Weights of a small transformer language model.
Size: width 192, MLP 512 SwiGLU.
MLP neurons of a small language model. Each row is named by its layer, matrix (down: output weights) and neuron, and shows model dimensions 80-175. Each number is 500 + 50 x the weight over its row's rms, rounded and kept within 0 to 999. Numbers have three digits each. A neuron's up and down rows have the sign that makes its largest values positive.
A block is one neuron, or neurons of one layer that tend to fire together. After each block is what it responds to, as a language model described it from the Wikipedia text at the highest values.

L6.down423:499465499529500479506389580537511555495388493573510517542467484497447568433503505553484525495524440472486536552513485554454502575515555557477498475452538464506623564439417510429525461544462525520608515600355488541553473471425493604478553485568407599505584486508525523523536517500531506391
Description: Connectors before proper names. Weak activation on "of" or an opening parenthesis just before a proper name, as in Duke of York, Party of Nigeria, Battle of Nedao, and on nationality suffixes like -ian, -ish.

L6.down305:489492494564556497519481500523529369513539380499444556545492555456532514523558488463509447508535419509494509540425542436411490611455537433480562501504520456527491565417488579434511442507454501510421495535557585489536588499463464449479497453400560581507528544457571598472524420523640590527
Description: Predicate verbs and word-starts. Main verbs right after a subject in narrative or biography, mostly took (took over, took place) plus sold and published; also word-initial fragments like sc, comp, rec.

L7.down50:471559501545572440478474494466480476567470375396585544508497491483520483533500471535460512531547431489492496491538525512492512445367545489504464495498530437567516555548509495499503529530535527437568345472494513513455418543528553567428558505453562533516470378504552493382571424468561549462
L7.down82:536508561488508461436494436490493439562483514471452505517518419474463551472525502572493433468462470482472442520450485543400494585482517510472514567404486493508553456585475518526528484457513504498583400555463457502508472480545502462411447508534512539417532519477398556457604530537473507553
L7.down182:555531515484527491471513446500601496511482555420523484552426524464453418514564461491594537485464432415499531440427531503517525578482523524503490558466406482558479493621461577571531436504454481466559368575503625416434535516557552468494556462480521539437523431546534497453514430532493518510
L7.down308:557521523514473535461518443650385472496449580522453463467555599572458439549452522541427496492456567394577504462520505462518436536506431532469469610402489496371514503525447480446515576469574415524496475564404412415477543536459514524443557484492578567526521537537530446539490453420578622500
L7.down348:558487495525532578511494556524550443571570424510517507558559490486448513516568531514465507412468494512537382495405463437516562548447573503492571539518438465496494546419477516510530432436559490512522564468571569539490431486460446571497510451554467481526535401467487502514488527495507484504
L7.down398:490463455529451514409469603472569447461385504519444470493530477491445536520615483596456502451463460460468559436473597516556549473513557468407568427448447442580459534457464515506542451476528507483562494483485578492482477491412440431391514487532561447525410455549524457525552441562528461511
L7.down413:450515457529525368490515485381535425457542560429476477511491415546437540554504560328497531486585525525486405483511528558486484492555495496434576409527370441537515534485558553466541494535558492513503521473450475497494454531595527555530439529457413601548463486532448494513548442490432506503
L7.down417:503497540491532489393487394490600540519611369487450538442526482443550498489512475549449473541559521415561474463502447592476482506499494524595486472477460464505490533462490553534541541435523430506551393559440487458523525485519467447526505514471556590487454436524507446437552633486501578603
Description: Sentence-opening prepositions. The first word of a new sentence or paragraph when it is a preposition or conjunction, often its second piece: In, For, From, If, Since.

L9.down2:527528517548511515463475407474445536434450426514540516595504575497468573518497502537449439444527502451490452554471575485516560502442500512477530458438552529500566510566488450489455643521468522614457492463445456423481487572458500443464627518437522458504591498482585459515545434471447547465
L9.down55:386496411462507561425595458499545438459583537462475585537565537470515531510510498481503541519580517428540558400566477535481517566493436420577447468473554527571531493480524533466474535427523503528570556550561375570511473508487519492460480493473425466453505425539474540513473595564601474414
L9.down110:472515522469487535419465438523465469472495522462518514468460598383573522513581492515522487571453520405480476520542495465475535478496506563500347556485550501457545460539467451534463479564425447520532567440450460523391519493444464466484469471547532478558517569480508433496538637464522478477
L9.down170:490474508524538541387377392520488448449485510441496518387579515457530536572480525539437468566381549585555487619427489523462499463584482545476506532522487461476393509539534499537523505523596439529552480538477566553569438613560475586500530494510597488539422485511584466511550541524495529549
L9.down182:492385546559590505616516549492443499478591574518472477465503572553474524534543529495494412410488522504534469517489504551522512460586518515515499515414453550536525523419544471530557455415435472491506408582436557487466558472507565587383539548446411403525444431460458543501495549494480488473
L9.down352:526538490486563512435519502502506459419500532466532422443482506488438572549504537364523471559444471376355419542551495547492542467488577509457409587477484493507585526495499559494483593476493457536509539490484516416536487547516485518570573540562560481557498587464579508507549494536522539607
L9.down381:465538394545525529475439509524482571542503477594455512470544448548455523596483521452545477447592534534561536383490446572622380536525534458438440508626470528465483551507449506516563446457498473540494520488465377445500557382510452502497530512404457472512464597440568482523562462598528528632
L9.down384:572512487499622498502479561536454519535599479518492508611608526449568493518497577395621499530500559643461474472543534451467476524584368584470490539543524524568489483585489552513489455578430528475461507557402539568454501538556580494470535500515483437456462490531516428484439502520388500520
Description: Year-number final digits. The last digits of four-digit years split after the leading 1 or 2, strongest in full dates such as May 17, 2018 and March 2, 2022, also 1986 and 2003.

L9.down71:493461528602452554533536410523548535533542537511469449564512361441510490417548412383416473522549531410459540546493432477394465479446447490511511564492524503425463435539559545536468498533532442531523501513540540498418707507511480509440478541498477504474431525491447491500582575521491551494
L9.down86:590522506447444500583461483504411520452469542386438549527585523487562487452501446459507451539393556555411453532486427441548531524471541485533503538453500467455557456431523533547448437602509551409567595460496537521505599502476504599504516488537597531571471523457535494469442512587468483465
L9.down202:557479593589476537454518470598442553592474584628531505514423440496572510485469533565535538475524393501395534490472454495475551460570455481451566565498469522476524530538582441546415519531550488445482494549550507544456660497563502434433549429558476490472579436493607509547497498483506516556
L9.down279:465525540524395460466575510544460544414547528592508492386542456508512518480558521550520454455474508520453456544542455443606441592457386601523451497524489516468576440465510512510569387431406489483431551467525482465464535469553383475497437492400485504541529528532514631531459529521524486587
L9.down397:434459503406486533553454559445383534471509486530516436472581521461507584396497483464477536546450471513455432431542507503548456557579454526388509510384490497461499489474438458596531499367455481436520439576527536448469482423553460439438594480463423529553594458539420532513482415460558526510
L9.down442:535583484574525470408465426412420488447510505388529629475480540424470547455475514487448525451535558515606551484553544492518506465526510514562468490464399456494548576568426558498620533422574481457612489553541472528483456576553583503399484526476548501512473521531540593485500527493474443469
L9.down482:499491481565526432506412540577526591515472496543502488612455428375434517451416445414503412495546516509479512564508460539499455560549432457521516464487480495531520557570460493540514507462401476486532488473438504426546506482479497561550416459505495502546549448456617509464513532475412481517
L9.down503:588503496520504466404467482520651508463532508516512481466449583509546522421453507445548491497520487601630462482585573569554516465431448501327497567530518567502518487441431517600503608454460423558486499437495418476515526450452539472475563498512554452423473530493475466531449558512539475495
Description: Split-off word-initial capitals. A lone capital letter cut off as the first piece of a word, often after a space or parenthesis, like (J|anuary, P|ictures, (P|DP.

L9.down90:591515516534557460484455384478492406525528450454534569397462521499506517505481517424436504494481426465553512519506602480492528535496532523490469542505459477559531446463387507508496484480536502421463493426371520487438455506539448531510452542496433514509571444466434467516465527429458495576
L9.down129:495543528492466508498511465517492461440492488444510485491528534565546510519408552354527506522587540494474488564464525481475478581550643479449504506382502508503549539529444527509467523457463440509439518639497587528485489480518542492593570402515492502470456570497586611420449544522461445543
L9.down187:453435452467510501596481430508426507531437471495479416468452496520458488466471466526540503528464453495520586412622423553496513384423616548525510552450549477578482507469510554586471474470498456465546492494483491546478605566467507486373499544497453544544420443472528456513426511485444504548
L9.down259:435488403529554569494476490459494480506445537527510501526494472515385554407411554415428493556591391435445557509527486501548505488434483435548558477466493545496521542549490496524522401537443447517504526601551537484447466599536497443505525444532555543597491483530502427465544520516622504515
L9.down275:463453501510493493423573497509553519544454444544524507430501498552448512464477413393466495476487530611532488459522524473493477558565514475484398471551497538470433485470501502523618449487512587501424527468572602496437461531496507431528469447533513499511540489467480520481508547576467564526
L9.down382:572534457550489542549460481483562464389559453528519378413573471530426541572440583493474553503485444437504401523494542577411515515507451487521541505466503529557479512563557489579461549467464446479522524459436634508525506442402488450485548458420511512499530560432488487554499489535582468396
L9.down459:554507517539520627588466461478539415534476436484497527500572351478533429510446538468582554415518529432540564512463504535444484548531449525422499548508435390506490494461431470473398509494533501498442570533516468524449465498534481461477534469605567403501484505529410539514563481501517477464
L9.down496:491549504458472527485498387534537396531529538500502486536497512443515527522417529512452478417604450572470525563470473513477571522512531491495482523471430516518527502494476500519520458478464424487486434582453461525409518531479445437469468487458530583489560471481485467554433533520402476508
Description: Back-references to earlier entities. Pronouns, possessives and relative words pointing back to an already-named subject, usually starting a sentence: his, her, its, their, 's, which, who.

L9.down58:475492601583494466495350564499529556434526435410439470489524448458500483640498478479482453463578516514499494522464537480547442479428465524429448496476518523436474480438553448563520521534562505446474503461478487444505571481449384585535493631441603500508499553475509550407518492531488519556
L9.down116:523439508512562583455501435404530569629408453503507465468469493525489527462454530545483457491545477509520492568481533584586578528440445550487553513540558426511546486586471556505550432454534517486480380483606512595435376499505554508533491530454457565499504484520456468422478440480524488475
L9.down125:439507472433576446514523522570400463485549531516529612435551476595425504523375567467403482578599451492524413536439463503537563591473479388441493480501524443591501563493522489450543506443503481487516464508484444511513583419539453461434545568507527519504514413476527522557493501503496443388
L9.down153:498536440508558526535552600524582445539433493545417516593567548502469509602489459570503559449504494485550599599499521529470470458479576512507474472600448583459498447490491500462514640499520483511475490503544562487463588527464538468514501459523512507457516464461458537476405366574547497457
L9.down234:485518438510521436433450440505535487559552549533489575486510432581513498531483505514570533474543482551500569521596505506526492517502571501516539458558457504527491411524538535543415540470547459517487496463537645517491443463518459426513514468514548448570405508489511543594503517505495412595
L9.down243:415479484542512569493466551566507459509523503558487519516430407423440428516532542544531589493429559496580525601559459500497544454526521598433511531521484428546512456476465475515599505429520439495489485457451524545449454499550486524408490506411614559488486498414549488465485508416493539591
L9.down294:448458632582443465521489592450481475518483497428590541515525500486534453474456540552457482568428461485490583462504484546520494628628399508636448483437532548521518411601552514447420471432501613486480408493510495472484427538407457471496510421562585488575511494528487435526503468501548473480
L9.down478:504566459467463485496560517480500512476343512590463517415473452501490551446465477448498453451532573371503479417489469440432459498538524582463512503479471572509526460544478444543467455493503509467466549471497451491536555596515488439533444513486458502516517578495383637515532528431494562455
Description: Main verb after subject. Main verbs right after a subject name or pronoun in biographies, e.g. started, played, moved, was; sometimes word pieces inside place names.

L6.down298:525538550497473541488540506456513531539477505559526533460489531625578497557486450457467424503485561484537525515445525530556463484481531600453562545577460570479538552449535532524456508561498479538503505486412483427448494465504394449520476468437509546472564550435474517569499443542518449497
Description: Sentence-initial subject token. The first token of a new sentence right after a period, usually a subject pronoun like It, He, She, They, or a first word piece (F, B, Th).

L9.down54:506537448495491574494427490539544516589581538497501468567501494516499450463593508583482496498541537576476583484529523522465566479527524388503583570522521512562527472539551508593502485438508553420429544512435445528470512520501544467405464558434584422418488476500503494508515536476455445545
L9.down102:504483510473549416505610499504465483443556459464531479494427476508478559491460549482391523542536449488375456424569528534520480571536462405478447438523516552434425387509547499555413484534510540466539436480477528566506465534497479447532494500626375476507463459552484522480581538466463488444
L9.down105:439470509508504479390529525501586439534480566516444419479452479510409537590564455485524583448490549397437549544516542467508428378505515525558559421489441492548467506537515549473536597524504425455512504546479567457602391505505497547535536503602508560494585447505474599521565421507494525455
L9.down245:615516346464451529471402559535598475486511484532507535534527537470420584513534533547567489525512487524517501498443486513546531431490486537423568462460560549461448555473446435477539515404608553489507427490520719443533541525446553527454477460449565425459418581496459502540527501582543555492
L9.down333:535489528502554571536485425431543498560424569461437560452512503476528467495438570574531466507457581418413574520547488467507568499566449533518433533590509597445512461509453430487399468560510514498525542490496540522497485470501463462477434492589568536449507492515487570518495519425542507493
L9.down366:484447479443559470466509466496461502493490453512570503531521537463545419545522572340496444413518509444519450455515566482529412508462450462524513529426479513458520476473541520544401521517484421487463403542482506475458444557525512466491514482534496472432493544534487564490530534425462424515
L9.down401:440478557558538517396530456488510529461495549582551584537575517437452509461523584454511585557572602427544522545495518511553462497505521435555597494433500498525521540395498494597500589515489537453579545463516422455492440577493498549515564581556524526491518444482481447480502483491422572511
L9.down427:460520547465442489516340440574528461428459445486490595484542399592602518537500510527498559543593512580538609552535435552435520539534539482550568508591579538518464483516535481435508493440453453543451470493458518564536461447447453491441518497438493489491472481525473455545384471492469612513
Description: Sentence-opening connectives. Tokens completing an adverbial or transitional phrase at the start of a new sentence, such as Prior to, Addition-ally, Wh-ile, In (August).

L9.down107:486512520552487477476542499490525550495519508565488515438429478510498447467573495542556549484575609412495497551530598487460508604418524537491415461515574486520541468492522475439442470575497533455554497585528478513485480465562496475469557571412436493482516607526481458499537538449464501334
L9.down171:443569585444536540468500382457465496532491486499524540597536505505554442532510485504612494548534556557576510556479484452519470480481544567496506461523415431533407490597508567486473491489552549495513543439561465588534539441539379477467490453494420529587497421546411434555518513512398479453
L9.down244:538490531489574551464598472472614430520445490500568522569572543515451476387459492482483541510491411498519538511530564556535522465532501481443467498571518484436497480561376461476508510580469461584488564655509468453495344507479531473501553527473439548559496495636537521566406548519466549469
L9.down284:499588432573495504501357444433520491517560634662469512568391497486513523457569502523512501479508485588471508493475469478518467499446530501551527468459557515412455523543428422533444591506417581492502466572445389558469651448563572469465477452498596548453476462479493502472516538510539409393
L9.down304:580590495529613496586536489506540467487531533491422535551469477483475515536531480399512529558533482411505441486561446568514437479579546432490474524413462426515476521500541438447539484513545481571525531471539400524459425545477486507504509403456438489587572627472535456485433530435510477435
L9.down334:535513463441534457525596524456479478531390513479493502425463464557471521511490444460554448506531441514657462427578504528468449492497548450617380557513448424482477495436527485574535508487526612491501503434533426558469480556600484485553483472539440508440604575506418480576548548517404521407
L9.down349:525491556504485474521585479535454484507470521454436501505440543453437513563504485563465438464528495542500485508416450484505485532526570549428503480513487517520520516573503473507518487473440441542479385564416479527451489503489454493500416570476482508466483412477529476476628525575493542356
L9.down373:379454501539527524462447570401556492567545509595498452579464519572506486501427489485482574482528549502380393496442532501514491539473550553517498585447446439542539459502505504583479491425484585491472523568542414505534591559491489510433415531466483448512367570548538521443527537480457482486
Description: Word-initial "St" pieces. Word-initial "St"/"st" pieces that begin a longer word or the "St." abbreviation, as in St. Petersburg, Stuttgart, Strong, stop, stone; also other mid-word fragments such as manusc-ri-pts and trans-l-ated.